config.yaml
n_layer: 13
d_model: 192
n_head: 12
n_kv_head: 12
head_dim: 32
d_mlp: 960
vocab_size: 2048
activation: "swiglu"
norm: "rmsnorm"
norm_place: "pre"
norm_eps: 1e-05
positions: "rope"
rope_base: 100000.0
rope_fraction: 0.5
qk_norm: false
attn_scale: 0.177
bias: "qkv"
tie_embeddings: false
parallel_block: false
init: "normal"
init_std_qkv: 0.0315
init_std_o: 0.0223
init_std_up: 0.0315
init_std_down: 0.0141
optimizer: "muon_variant"
lr: 0.00265
lr_mult_qkv: 0.7
lr_mult_up: 0.744
beta1: 0.93
lr_head: 0.00813
grad_clip: 1.0
warmup_steps: 200
schedule: "wsd"
decay_fraction: 0.677
decay_shape: "square"
final_lr_fraction: 0.05
batch_tokens: 65536
seq_len: 1024
doc_mask: false
train_tokens: 554000000
steps: 8454
dataset: "wikipedia_en"
MLP neurons of a small language model. Each row is named by its layer, matrix (gate and up: input weights; down: output weights) and neuron, and shows model dimensions 32-159. Each number is 128 + 32 x the weight over its row's rms, rounded and kept within 0 to 255. Numbers have three digits each. A neuron's up and down rows have the sign that makes its largest values positive.
After each neuron's rows, "fires after" lists the tokens most often just before its 100 highest values on Wikipedia text that the model never trained on.

L7.gate371:127130136144105096097165083161134129134148140115076174057079108184131169106147156205129150120151088111128167136153089105129144119068136145114109070172105112121127124055128154107178104132190133159121146105165146064121134078053155097170122061117122108162177176133156098097071170141102214174093190129117127108108147144092140108147114117148142162123124129149103132110174098157104142091136
L7.up371:168109145119094113060155153227138140175133106139112136105141107186136141115147142124140166119168098144148102134121109147132159088119087161138171140114129113066091157084108096135196123126208156177130194119122129090137120123072162147127114138168139114174159166171091171158113210144111211135104151163086106100095148147117097121111159112179118145103155108122114134102142089143127155135110
L7.down371:147142145137112156094117133162131178140143132126128133113141154139108180114111158167120176162142092108130131076172148164128162089103155093146169091122206181145149142081153109130115033160171207164137128078110103106140108126138074102109091104074118127171199092136117163110045178103111108172070135132149126095136167181116161106194127095147100087090127091118053164114153099102126167108158
fires after: "s", "ography", " life", "ception", "History"

L4.gate199:134126134117093137165092103123139116111086146205157104090132160126084112188088161089117141117198071190103162143158110146153078152113118111213086166163143073102096143122122130144176104062125112133201156095145126153117086149132158133121155158094126134156099131164155154072103108128110107160186115106173161101095131201120048159169128081122167127126159115156140160127165126075168166142118
L4.up199:137170154111068112116169162142131086113140124115101170109090132105144092157187143170086169164219074106120133124085138084168134098115160113150131128152158105145100088096118181118125113121119148123116214116070143151156123113088120154110167126116134125134115111096088137113090170129142174159172137092141190134060131142105164123144150133173155139108136078095132074093084087123124185108119
L4.down199:143101100130151161143095174128093187111090173138175110152194104132073154114122150065137131156189142157114135171181151166123068152118129120113106074147101127107115078115123115124103118131106121168150168044144103152074087104157171131149126149114116112113153151079187114069101135156141133105154106152152120145139095146119123188162123137056161130113190163136184112136167206084182136178167
fires after: ",", "Q", "ag", "ab", "f"

L7.gate692:121088147144124126106130099107146154191165138113119104097155139146155140126174146122150155081102145086159165130207138098091127121061149119062148163120140149096103143086109090170218137135154173181142146090161152099124126166108183126138097121217118087213143144101124112124106186139085136134071137184114071176108118125159139064111076135130142168081124140142140163139157097130169081142134
L7.up692:166132125142117176116191153151121143146106187155066119116108097162170109133178157120125118095123069151144122167170165145101168139095171129060127176200157124137145110092115117117182127164169125143151100126065119086127138134104143150127136101135121111196196136150091135160114130166151126156091115154102111163084147160148128092103168126164127178101130042162130145123161059097163113127134
L7.down692:160169098152123188114138102143131137154163109121159160120138176131093087126164095135122095133107143080101155158208115165158079147055141167080136120143153108093071129111131073115165073132098142139135168144097160095175087136123135149117112148201168135186199107098137169124130122137108151179093107123120135132068120152134113093109118131134122137094154085134053102113163119069135146173130
fires after: "s", "ography", " life", "History", " career", "ception"

L2.gate236:089079126163175127085112114105153120149123131165148052098163164142149147109190104139159108148132104117138122193109176103119100173127180188119118157100097075095097154150028126146154075186120092098128080143073133185076144090116091149175153125189127099075180149089142124079104087108134128128127151107146131200160112158111161150080075134122099091134174100138120107140123114164131076143088
L2.up236:136105067139138153122171098125114121065060120125160178139110159145176167147133111119086108143085141076143157149147090126075096102155115146032122178089138172130129186143093114115109108128102158113149188113106160117143134153096000111208163187170078129086109121098140124134130117130104158114152152087121088126150131117178116107174115116121142152124133173086078082176122093132091115109130
L2.down236:103088130118145117122104079119106151139138128119101116106113147195147160127114109087158101139129088137131108156122154071132122096112143116087121140089090155114140159161070133165124102150125196034101088144143179147186148123130051102111126099135165127099071120144132122102086176140195126124149097177086119099142143116091143145085120129159117134093159106207185216157055139156135084138136
fires after: " ", " re", " con", " Pla", "."

L3.gate718:161135118100190146164125155102160151220144099117105113079159107157190106134073037101105140112121116087136142141097176068107131172110131089127149064155162087099127109121085097124144169147106101087177111171141112153174138116124160149194125065111121134123157106114095144099085146073185095117096132154091117092113122119142167113127179127164144161088102100152113129161218161121104135156145
L3.up718:115164144110085169156121133072134134109109113140144134179091167150091117080165136150133110075192102139126154113142139133138107112239083146058160135118108197118168111175075169104080149142160145191159074094121127131118125126148180126153127142139106159124087156124155184115100077133070112104077120131151153101159060186102124119142100103111127135147101154131087132073185104139180149132173
L3.down718:128090201167111119128176144128184119122174069133103090113117096104129089094154148161143192087097118084172161077164133157121090121147135147126117155168143197138099124175123154124118164123084214091101189127120140099134108049171138159123151153151116112096134104092035127152122130122127162133118109074132088141159123120136087078137095116117140180188075160126140119174124150151195113081057
fires after: " St", "ro", " A", "ri", " ", "li"

L3.gate809:141109141114149141145115160036112149133105112185156113131166146139134138160140160112149119121114140144195133109138172129146112056156121105122083065095137096039100108130176086141065136146197053127112135156132142080162149159142080145166101133106177132196134108140143100128086109138146134135166169108174076104125101106068173104133099178052127122123102107129140021119127071139112105139126
L3.up809:142105139130109115102110072129130111092083141163099140159184084133147170152188168184129113115143148204139144125146140117086102179169168091092147147114134078099108127141163090102083159134123073184162131109187131098207129103123147140200159106117151097067143135088114178134184121164158131121146077106151106148111146152152120111143144135110106168126081165136162169130106056088105163205117
L3.down809:190133111127064075094165168134145071155125145133127116121136142130136092158121131172108155114108145124162173153245151132110125134099073147156202094091139034108075120075098164112199026118079119136139113076162095142138123073128119130125149162094134090083145130108114122138115115145136123145147141201067144140168171149095154158120178151131120111110106129103117153138125078104148147139068
fires after: " st", " T", " p", " h", " St", "t"

L7.gate724:086068129144115151066141119164167082172137107127066122191118104165172156097145122152165131125111086120086099140150141145095134156100170150110106117149161133090094187063090142172147093156174143168166147109134183040146084135053154116150097131149107138189123092133094105143092154191093190211095124144123118141132148178146153116134120156087154171129150087089109166133130111163125099160122
L7.up724:124107186110115151061110127134190161159095162140153153109129154145135117099174125187169164121132124132131131152166132134098181127115193096082130144184124104123082150058131151168152050128168130159108187139138169036181096151067165192161123168151125127172125114165095063153111128134084175169108133159120124119121130174105101117139138120136133158129108127132080164151150152158127127078071
L7.down724:127142127123092108068134111190195108143119085055064121107157096137099137103148140198184103145138135126154132147207112083113138213086144116106098176162158113093137146025159116125119008169180121131091123103111177099091117119075178113150128130120114165202137128135143120105126107110118174151142077171128150099095139116156151105129126119088133159145099087088045118157105149149100119118108
fires after: "s", "ography", " career", " life", "History", "ception"

L3.gate870:144184204107081155136131158133159149090096128059169145171061153113097125098121119116164175140128155105118118111118171128135046138097154095152179104133100134136113154159120149192118069118156187128107127115146077074133119130168152165078067062098144157066111111157148110134142085114128126138174091146175221158177140106144169096124134102110129108087088137128211131165112140071187102157117
L3.up870:144140156171092145123094135124125125147216164095085089165107160080181142093143064125098147203149100170098079134134154112124114153082080153142102131160134166058130156187146098091134154127095093205119154102094108132099182130154071094140187118113140098129130152153057080085151094094083146170105091121089114157072145162108164115116155155117167151162080102185166109175094160143097135116117
L3.down870:138193218117127165120145173099175089152115126081145128118121102125127132090143107124088162073139135120077150093095113150162096050168140069153143183092105155143179124068103115147072073113116111149162141152104057106137113109140165073114124141186135139115117153178194118155097066134070126145152106170105144132113127112134155085161171112066186141077140149108178149110114117114159115158138
fires after: " T", " f", " La", " M", " so", "un"

L5.gate831:121145161071097144115103158167137101136112097148176115157120158132084168091092093123126126091113152096196108128166100149099148131097123064105150118142131153144066111112115093145048110147131161129140102096132118118129096172111153136189146119115192167124106085107047147076159179206135104143109147154146101115190160105151107102136175102073109147150118121075200120156094109099109153138141
L5.up831:082092182160128143170122156146138112160095061173158144174151077101132144078119168152130149144178119140087092139129128142149090090149188104075142125144164119089131149110111104186141144076126073173136095168127141080153172121105151100095166105124132150141184123040125158072156194114125106139161224135137167125102146118150106134088170171097089064126109097120109136095135199118166196141156
L5.down831:087161133141129133170108194158163127152142126139132133103158071166157111160120046094096104187130080070171157134162128060152127145105139127136121189096108069150119139092144117094171093114138137125118071122107100123210123060125160129172156126134111136096146138143087143126079135116159123101116127157182132144117089170142106154087132084158131125146128099104127062136141155119172179184102
fires after: "con", " an", " St", "n", " st"

L5.gate751:159098108177126126177092176116150079186086063162156161117116109090150100115128133114059095124221117088157093187104172095184136182111135172128070160131129121110099135134135180162119081121148084178175145150168112103139131098125110083163157123137076132137156059100128109155098137128176095115156156130118178145136148115147139141164083166101163138196148154140115125106157206072148110114176
L5.up751:166121137129141124090126113184083095116074151106124098101133125137118109116122145091093172133159158134169123165172104150162159103161066112169102124130066150134124125130142094159092123145083128125133135064143113121086117179080133157170114080083116157116122103171102119053170122145133109068125236124164117105155122132127126137144101165152125142104137114156122107108166159140146147149181
L5.down751:132097095125089114168094121095157091092125184111079136100109111051094134141122079104180118153099129143150118137091151118159091116159161188164132134082104113116093082171165080059096155154102156154102142154130132112151102127134123128179137143096049105177127089166150065160145151175131112098124100150160165146105140129182088138099089124101145117142112121076185111122160166115063146177093
fires after: " ", "/", "ir", ".", "g", ":"

L7.gate440:127097167135087167092142115162152156179146115129072169106109097155154151109140163151144147115159122140119124155199180132144126138109192149104095165160128112128080130042129142135133085186178117147117178126120146054118109192069167150124107136106081116122138133171081098146109182184063172143084123156107117088136153139095141076138139076125140154114112095139135173133138072132113148152109
L7.up440:182132174133088162072141099133161154137150121141101153116149130157154123102122159108148167111117116097150112167165162158161135110087192092115080137107166147092095143058115137139174080182179197129123163141129144057108095117094181131127111141123144122190172157117081142114094150165076156177098117081102143098114105186130186097102119119160125128098126097151131168123136072122109119162114
L7.down440:148114106145166128092136125126144113197151155149095153085130136082168126127131139157092092150098093131118113119211178150125165085117152083108111125091138107107132119075145126124115020207138138146091155121096129059110138157150163129070154145163117090125205125150151113125085168139097156155119137138058133134133119177067166132123140138134153137081142145176008180111158116117145137167150
fires after: "s", "History", "ography", " career", " life", "ception"

L3.gate4:154138107162138081065108169141158092097131110113143142126103081111156078106133122132151112170141150167090122114157132150135096115123120118102108157116121123100074162150189188141106160192177157135076188168120151163169154157120136193181116179084135106101132162040129103203109161121103114130134122099103090165073126090189086135108161118169120112127114136099148132124116149205064128144159
L3.up4:124162118155179085101147122105175123111195082103089162111133077157134118149100126111143171123140107161145095164137102136090168139131133112137133188144126105079067161160139103101117183165116155139067148170145124105149062163180150128132125149188073070091103133133139087149078112164130120137156145068139062183105135090156156150155175176129066153149091109078110163129078135173113063127105
L3.down4:039164132105072121048197108134094137151149092100119078136150061103102149109120074183125142170076074077085130111093156099132132131136115113133120125138100135109116119104132151116161031170126112127098193132156126112172064157131063173101133162085108109144095092185159098097089111123145165119148074108118103132152116118131160111088146124103143111161126148153032139133194127133088145172209
fires after: "\n", ",", " se", " F"

L5.gate227:071131148110122068089150139162105125132098159139122123089094123113138131158063111122120084088134074146110126152153202190116141140176126165127146105108091056138123055117134095083165151097105112175164097099129129132129162082118145127112169108131128193082125118162104153112074152107109121140098203156187157126162136144178144181135123112112127145195186140183079139109094144169134126176167
L5.up227:151116140150135091148113116162133086153139078153109177099107169113155056191115138169109161139109106105126114150154150105137127155167115121152087102127092113173077176103117113141174064128088097116159143133185111095145090076148118128072123125125112153087182115168148099150102109133168140139095126121173088154213162110107167145157111206149086161128079109129142158160114094127147166175091
L5.down227:120173108113165111147071122097150154179180140123164049125076123162116152148116148139098189126144181158129148131149146148093166122126125167121144126150155071170157085145103168112133107114150117148119077123114069149110124105158180132118129095139140138168148118137150094075161118151089184130119164134161143154101127116082105164202140109092181119022125139090129131128145128164138081118046
fires after: "ab", "ad", "d", "ar", "ction"

L2.gate414:160142121101101145122165082118170077166130091091114116097132142123134131160076083168122104115138061155149116120094115075111192147119131163128120118105159075123151099156112161140165151183127165175094078142142138168134049093140170164151137162126118078146087169128152148127169164188102137138169135118118066090151132146086158157128133126138141101142211127093134222085072201142118159138151
L2.up414:113172135135135112121152088121183118135105058122104130145073157149156154154097129122159122147122104167144110118057141098129141123126147118107113088110135008117129137126174129129144100178095141159117090106143141107161124138145164152134119101102094160218127210138108159170094173193113149159091057146172093113144173138123157146189133126117140129135172164059173201106119167128142187094105
L2.down414:097034079168129131128100141126087160127119164214166114130118114099147061129162147087135083143120167129119158139226176149123095112096124086113156134114151184136142109133180146161121128087138135201060158122092164148092107142118105092091072139149132166084145089093135125105115086083146159113173159168090137175111106151146102116083135079101096152088082159181119091190158144150147107172139
fires after: "\n", "ab"

L10.gate11:178107157170185062114087155157167148177153083114167128147119140178132166147139130190046095111153086116159150168112096162143173111152174169126103118181196178132099157147142184153104181175096105148138104082153111081175112124171141135095169138095132110140074113151195131168074093144185140120153125175122103124112150153076139160148134150145136109179084188122134146127158154133167134133139
L10.up11:144109114123145147135114090120089097084151096142151170120209153135147136088113154147066140165136142112140132142121092141149149167119167116182120100130191108107073134167123124087152138201119112173120063167091164064125142108082130153208176103130151126126119132106161106078128142122172098130126108136106102127117143122078123214171160201138091144180121098105099117150154133124150119135149
L10.down11:093162094128104125116139134183181137115082135083153122108187157117112125081087170122180129111125146148136101123050057147135116164146122122053126108076117157167147107208162138100118168139167121143122169115120168165112047102078095117125132149142160151144147093115124112169130126235063166111168201112128128186126142167098068112167123177153156122192126132140126051087143072180111120130109
fires after: " ", ".", " |", ",", " J"

L3.gate550:083108130090068105086113105104117079145131124161168131098136128191127167085161164132174143190165145153143139105082136154153095180168181161120143134149133102149108095144091189125152147170076123134125153097143022131146141146137138173156113101141136119137123118137145164097069137111178104155114179132048131136093111151094103156158165103143140126162167102150112107094125108109124156127099
L3.up550:074058170131148129112100088134146089108112102081152126141109153153137144130183208117097169092151158152080140097121120117130155088188153114115120112114100096131196093072126142125112177072133133087205133092141100121152093167164139119093075174118097195141142098100098169110094149134133138148154102072147088135117087165148125083121110072093165171183100159163018120160122086122071111147147
L3.down550:201146167187220095138098127169093162164129112140131163137197106129114090219183069096131103103152114103116138136144109102136171140072060142147143128117133173103137159107130110155106085118111098136160114112133125081098118096145101120119088168182175121134132126199117099180174102148096144108117123162204135153139161143181147061154115075122089112093142135100153166109130129159149092076173
fires after: " F", "F", " Mar", " sp", " car", "o"

L3.gate646:077109159096108151156104119102104050109120089139077168121080122075093118085116150133091096153150179112134145143099112166148137148055091107136137100217121125133081139137137142134123152121122143136190139133101162164110182071160167144122065106163125148127117072070103103099160151113122099141118056098065128104129147141156077067144144160113115122071087118146075096154126141117138138093180
L3.up646:146165140061102086105162155144091138155136143138128146158133120199180145113161177141156108112094159111137132117057204107136032138134164153113158108089125176066129144087125166158142153150086155155195164114147165141149222172169160123180112149086112106088178154111098145148082107118133162076183194129154111124139145141132150135117130110118187186139119148119094049136100157083086137116163
L3.down646:158126193140099105092134104145187136172096101224089105154126156103099129160122140107133177124154135131176199117137159144129098115151163181150089102167127140142094102146193125137130173123117125092139061101084105044117180120134072079126092160120110057108147099133134123094110125183093100155161130091153126118165090167135110080145087091112153121107082132126107117202128130090095091177102
fires after: "L", " D", " St", " A", "n"

L3.gate865:119093111116133188087152139163171146140122114058152158109152159118131203111167120171139145117132154067158116095155188073126149124133183125139131119168114147114110162174118130119121199139172141147193139123097122093147130070069108123149174157151110043173126133131144094090126148115148158171128166090162098114092101102002095145112154126075160137160075149187105114136171139136163139133129
L3.up865:136109119151139100122164131132100101119134144075153136077154142088102195095135178163135154229109110085131162123112144086153099089097098129129106147174104126068086135169126125113114144145151108185117137146136194133124106184129163112127137095131112121105136142193135116135137170135138149126085115121154152168134144168120124154086149156175110115142115139108187082149178169117129164024087
L3.down865:158129132176111100146112133155154130143129184123129088078141114099089152155117108143074140127071096175121129127112223124112114074125114128092136165153107088149102143132120088093147142205127101172140103152115122159112135134115113148138177160088151093128143174178174145069186164182065123133186163133099122159121128107166109186152117120137125160178123189144146084133133133160113181150090
fires after: " ", " g", " G", "G", " I", "g"

L3.gate306:115134122194195110136161193160110151097099090123115126161094187127117222141181110119109122192116113146140115156140135136102122095125184137124084033153122134122169100147153175139128135151182116115136120095169137132134063136187059146119148137159167124132101118133055178163122092124182133157106116178195146180119120163150095090149114122094111130128202097110090121168110101165145098108116
L3.up306:077126170185146070115120105131131118135129033226127118138141152164089091109177161104092111157136165129094141105155106129093126126161113167089112147140059058131133098171121159156144157142181178107114139078108043112111132062156126149141127088099167137112125119145150158113124091160157135094128096162147190111128133109114145124117112063110122151207059133190136122148096131173137151068168
L3.down306:148046117105147134125157179124135196111139107059083097117136186210135131153110093127069178097128159156078110120146142142148099167088136086130115138096151076129085148161120095079137118114155092093146154098154175111135108116091187080082106136153090143148093153172176056133137190079103119090155115131129108165138063142104114178101130165149165149103137100141120146161125099142119125118128
fires after: "d", "ad", "or", "id", "ed"

L3.gate344:141114111070092128107129108155216086106124209164129138130099113156118153085142091127105095156121111165083163195096081112178120127137128151064140119196108157099132077113152090101094136145156078186142096095134106135137049170102102116121090128186101151111118137061148104158119152114131129168161130118121156199112161106136098059179140102170094090141101073106122106149153150126081147127129
L3.up344:123131143116120103051137048191196128095124143135148112114099125194127115120165117117128133147138078191118128172138124173135131113171094118136168099106078136089127162155166136065082137188173154130065081098082137194165095128186069105163067142190164109168151155143124144171114128123099108157163120155114168139111117102139146087156137182145087107098129130092151138142137166160142101174147
L3.down344:152149088148135108143200104181175082166141107174141107110161142214184155117121078088163151129113162145094159151094099179159093102191188157122146166135128085132119137127122130127128134163175153141069136136114143158111123164096089136093121099142144157174068117114155106126106153141160056116097155194162129150138118127132137112118159084091119160134115108139039071120134102162115119076195
fires after: " |", "\n", "cu", " E", " Mi"

L7.gate339:120089141151127129115111114154141157157152168137107119094136181144148120094164097136151183111145144127130109190170155142105165118105165134091099181129138093135114131083147152123191075196146167151119137098148155045125096158095144136112112141119142142198172088145177131120097183147082195178115095105125116154140132140129177113126148073117159139102168103096097136141104091174146163152095
L7.up339:135120144133121158088111153162208114156143140157091093113137161163144109078171182095157163117180110139153141128169144127102153178060176139134139133143124139118104140115149130119182046197165182140153129100132120131127108160088167140111090130127126120169145099159072116143108146156091159200104129118097087170132161131118150091160145095164140137069159107116113159123142090192087177167114
L7.down339:157115136131121132079133127125165120094108150129124124124152115134150180068127113114136117128130135124151121124139137128133143086108161135142133142109163102142117115056142111132153000180163109119143122139142167122130126122138102137076093147104145105144113110095157116101129120131150118121109115158073074139088160160116169155099078097072163151155126104097043148133105121109128113128159
fires after: "s", "ography", "History", " life", " career", "ception"

L3.gate352:099094102114110126157145147126064067147178179105177141107102107206131084132185089103138191198136106168034120091125208093117111148117172096180078067136152108191069164102139083076183140109127127155144148193121133149115110098210132135124141161085142066121121136139105142109135158095162136118166100093140059128098115083117126097167123151170138127134165171117175141107142117131121074148122
L3.up352:135168124143107140131082126121119122081158123102114163069135076148141091070119138133136150111140161160089105101159141085144129050156167095095106117087093155126105130159166074178093148182173176115153140136117111161129079156255143151113092141092121104134138138083117122130204132185132085143130147094162140093148164172123118163150108146126140107163134145170130071084129179119175168100043
L3.down352:107154144141115131151103148082174140126030212115118145153091141137166152111124105167137114144135166121125098137145146110125103140169132111122076173078146148110112073152094114125061166125146162086118100110135076105132172155141163173153137183124153155111130109067108127123170127107086100139112102171085074087112132127103164207169138145157091125129111193136125126077144088188135199094178
fires after: "ar", "ur", " Bar", " f", " Ar"

L4.gate434:124113148083164184091169122120154131102115126165139124137174105197140104208199135115078098134118133135136148115086145104101175127147133148146126064151137139105098085175186124116121116135056099136137165140129123135121100166109236182135128109105117152107168139157157131036065113125143085067152198109110109077134095105126134101173157099122125106075187110085151158090066135114133172109139
L4.up434:085150158128168169118091088140130024126107104152142087131134127175110209105159084110167142079159097011108122074174090108115132090169061110169165192136157141108099132135069134117126154126168127119147194122181090082198136159155156150134149144129149109120205170143094152097085159149161171203163119162108105099128123127110173125145127119152132121172210128098164118115099201152113157129132
L4.down434:129146138106181094155114155173113119109202101126095140136152074082170075128166087097104145100135096130167131141102106148148088173109127080106102120090103165137148156194155189153121156091060124113133068145128162074159207109113101128149175087152092100120072110102100100142119158096131141136096139110129149161103135107143126169139131120154127078172126128146197187108111093135119147128155
fires after: " F", " re", " gr", " Mar", "F", " Vi"

L7.gate338:112150144111098138101184085077106146155140141140130104138130108167128135183155124150145144165149136116072133143176118142223180110187149132132116127134091151129137048143154158077162087134147117084115103120162086142145125149154101136098164154180134075177064177125174132160132128195142120108137080131114116099127088117129113148136169093101098111105204123088102177072135170162140152199143
L7.up338:128118094170132124132146110141109114090145133093128160105083107151121143172100137099174151144136144122098091082112095134174195085115179140137161126181158131141088117143131153150163183149117141115090148151069142161116125119199127132147131154159106149106067118149162150190091109171166107151172113149099191097138029170094122125128165094111113155169106095114156122109173129156124094129085
L7.down338:122163139103083128191128138071136162185122147128166074149145134145152104151168123166116139132143130130158140136168143083174151107130109119092088148152127161138170081134141102070158181135093150111122061150156078062125165116098143100060176096117150096146087151161139158097158142152099165090174147122118093155136069182141144123170132121112081120115205139149067150108104138106107131163145
fires after: "n", "an", "in", "ar", "ul", "ur"

L3.gate254:073132127137147116142155129135137195140108079129143101150147166153123135153099174163162144066112107109098112225150147126168141116115191179157160168128137074132098170131122102157087129142108186138095128106116171152196151133138107168121100125072137135112152168098160126149163136076158095134162115118116158121137113128172200105144120090077168144159135116157168094152192144152091168123177
L3.up254:160094142187114137165155087127130170103076110125105219124126163115107095161149127163119173106145168112219081142146121066140062055127141136144151217092109099120113141162143147134117103135193168104140121113116106105114128130102106113137116166134128164141124195105139142102132097118132151182125176126148131145183087099208140136112119136089128150182074093168136074146143151140058121103109
L3.down254:119184127140170073098129118128137181120121137157086108132147096140113179117142081117128144109172115133146197152133125157181135071087116158145173067131090182099182142139121084130102115175159187086051155139135111096131160114140120124113181116108138125124091157085136134145134116114201157122113128153117064138097137111132130179100144116061072086157122101195115109182076151153138084103184
fires after: " A", " re", " a", " ", " Ca", "A"

L4.gate863:042162113137138177105138120151152076140136112141084182137128130157150143159114129182118147124134093077136126165084141128165111154135204138094107088165076093077099163141145158105095219116138140129094124135179180120189082110150100151147117210175149087125141134122133118126179112131125027090138139159133114102111145151124138091119176119172169153094113066175145159106122111186170157062084
L4.up863:140100116101094086122164144121147120140168103114092187100083130181115132111139138112112113110126002143158118103117116115144129178184114099120175154155171089134103081076147108111102119141111083124088116162142153140163083153112134116185132129180127176119139131145123085188127053179061114137091134130078095168174107181123176114105185146182078126128068165137139203150151086180099117096124
L4.down863:126129079114131092127131112170159170122107113134063166102155136148125165160134121101170144123118127151107134137120096160134126157175107127148156152139130090172131107077129105132085111116108097108087128163143154113133133135134080107158108108030125121096128072153129061167128134121106128066111135177098138150138086189155137086074156067148100109066051118138123142152133088128131097148241
fires after: "\n"

L5.gate504:169088095215134100095064107108122130144100140177079162111105153071123131130088167143116144089086142129143143121144169122194131054137149152080161106157199131101113178166128097118159080139116086138093101178133096159128148081172105112098135193112133132097120114181207150121153112113151132093148077077190124119146164178111118101163122098113077186147160163131178084177203104108125132136131
L5.up504:154133123182141154103107209081168088116068179112134168187086144152134157113133185066147164100107138157098154083123093146151148108170148129074140154178225121156179127076105067126141124145128119090128120155113131176115103126114081110099145186182144081104143135115116102146133121134119156079114139130159117073150082140125208152137165109175117127103142158148060097113084158095168141127141
L5.down504:071114138131174155179084119182131126105123137140112125158147129101126111149133104099148152138142117093133084183101147104081095057103082100117178140125111125091124178073123178124131057136097103145074128138141101147154135149050147120110146058091158169093125180095117189087106181071101163191141149128147129151102145134123149127164105076197076135107133166131194178110143160187085141096132
fires after: "d", " T", " d", "ed", " K"

L10.gate533:181187154098148099132153132099103163122114157119137086114079169097139146103127128128072150085124118132148105148094112096120155123090096124180135120162094152141127044124106068119163159142229128145102153131144117134124114143136099160094150057144089176138129141084124103099115083154171147116116162154122135135157151165127105136134095153117157139116133086168126105139016152143075143072144
L10.up533:155112057145143164114113128166149127177143112134075066169139133201125157175167111142150174176166147129123128111167122089183125163144141108088145165081122115112173141111128098177139094134119133120098126108190085119115107106126085123092103049099128174122103148102144136129072105072072059115135136092125118123104160118153096133149107157128079132148144128140093072148111134094177191118084
L10.down533:131160084113193085165134108122108126125129161205074084133134116106129111149127114149123163056110127108107119119095159152098085172138067150115127146114173161161139107132113091108139206092159160147131099119182138205117091152130129122067103117156101116162153190136144092163119093093129117164123147139139157154120043102086135129222120141155170136108105130121081218139120088109137146183139
fires after: "ad", "la", "d", "va", "ic", "ed"

L4.gate681:164167119154083086112157140141125094125141172137112127097127146115059161058145142173121115172141108121084116108084125112159187137121154201116125081095177176170176128179156113089131113115140098113100149110088058107159170151081108136116104195144159134092074119155097150093081097107144131194105092141219168083153141165096127121132167141108126177107117094099125105149063151128115134110175
L4.up681:101125110131113118202087136129174144104182177209131096109065100137123151094120186126146141191077100090121089118073150122129118148142169125123160103069135140131134168134164178141086126142186151139142181106092153153179132179153140119169132124109131075095167158143120064140118097120132087109144112159105073155099152187144182120124189175158111151085086204105148152125135171130130138148114
L4.down681:085084140115159122206065170102131085192125041093128116141152055166122139157147164081094129130118102108114127087127113119156106078174141146123207148130117162094129134124164157111201192089125154135118123140078094103125122112068154156089175140131140187136135142168149163145106147097095113146117160161084128123103115120136199143130161164143149095127131102116193161098142175142083110105106
fires after: " T", "T", "D", " E", " M", " K"

L3.gate869:117139153146097140162119079101120085115127097126127145183120096178148116112128161146157130109120154051105097118132145098221166082063085162172051092114051087084099132116141153139130123165156154140136177107130071172120089189135116113126052187098107100120157129131157164097105177142131117138095164176125203126127102158124063135156120134137128143103155123110099152141084200179163125207137
L3.up869:086107096130154114151171109131097103124122107132102117097117117108096083174127138102149071140161181167109153135123139102166111125142124170199169172110138062145114108127134147128152117076097141130079083192106089116080140088107092063160152134100021110122124125184147072205123106114104194088130181135153145098090135122131144115171157095200151128106143086135116113123121094122129195157121
L3.down869:181177131162105113072118122182137101119094137140174120141119133161099117184168088163082157151090151126146136130145052090068110067130227128107121070139148116118114150104090120141137179182164186110139096142124126077167114115091196103051165096130140143127153113110144089111176144134133135110103115115156064140114142090178112142151106173129134101160119139106137149112208137143150134092140
fires after: "w", "na", "n", "van", "en", "ur"

L7.gate245:121112153125105148050149125157154157153133139128090099119124142195156176124183166127122150095124092156118117137110164157110133123089161180090141112136146109088154144041122105126173132179173155166120113131115135053120056168054136125121083132149121149178128119151111129158086133161089139204112095087066135138124141152103145089082123125107141167115152088090095185134107113114134142125091
L7.up245:140084149138103148095146109141198143164129112121124126120113141158152141115196178143177152096128096157107133181141160107123197126081156139094148163148139129129078103085092156157188132154179164155108158118110168110140099141090141096113098124149096122211129139140125175136103157188080152186117105140091117109130156164131137078122152123101163123132123083131104186155135102135152159158095
L7.down245:130103110110128180099137130124212147083108093147161138128090126172141121130141138163171135079076142128109119139139161074104115147080135160163159204163132104102131190071130110176118100165112163148134162113100109106181107162102131108127083078126093128197147138160135134144101163203119105157081092163140107132120160180124145131119116137120142168120106087120001153082169156103133094133108
fires after: "s", "ography", " life", " career", "History", "ception"

L3.gate772:109087101148143096127091145111105153073109196060135105119137111118177118134109117187153069130119145179124142145116088104104106112077151102134205120202132182119082114109137131144154112207128119155149075154089129101132141102138188198128088121128130113128091126074079120191102164111181113158133091131129096165119142125090111133135134163150142145072148092152096157143188135066150119106112
L3.up772:155158095137163078166056117117186060054116154033136138155142176093167137174117191146120141190149070198172145109117078113070080110085126137078124184136134107150135117083156089145127118147132151180155090151081093152177098122136130143151070105101108163075144128115158194102116134139161131120140152163143132125113135102083132143164105145089139143107103094152098118150166156138119104161061
L3.down772:077161109138115096108111139165172092128222053148157100112190111143154121187121155156208064120107185088113088089170135108123145107145163111106115157118170095127099132102135131137119103160147132109152149048128145134144095174102139134121096149090155131125112119120125196134129123116115169120121131149089134112119098170122132125099142115113106098128121108073057126108093090155123146158144
fires after: "\n", " no", "l", " F", "U"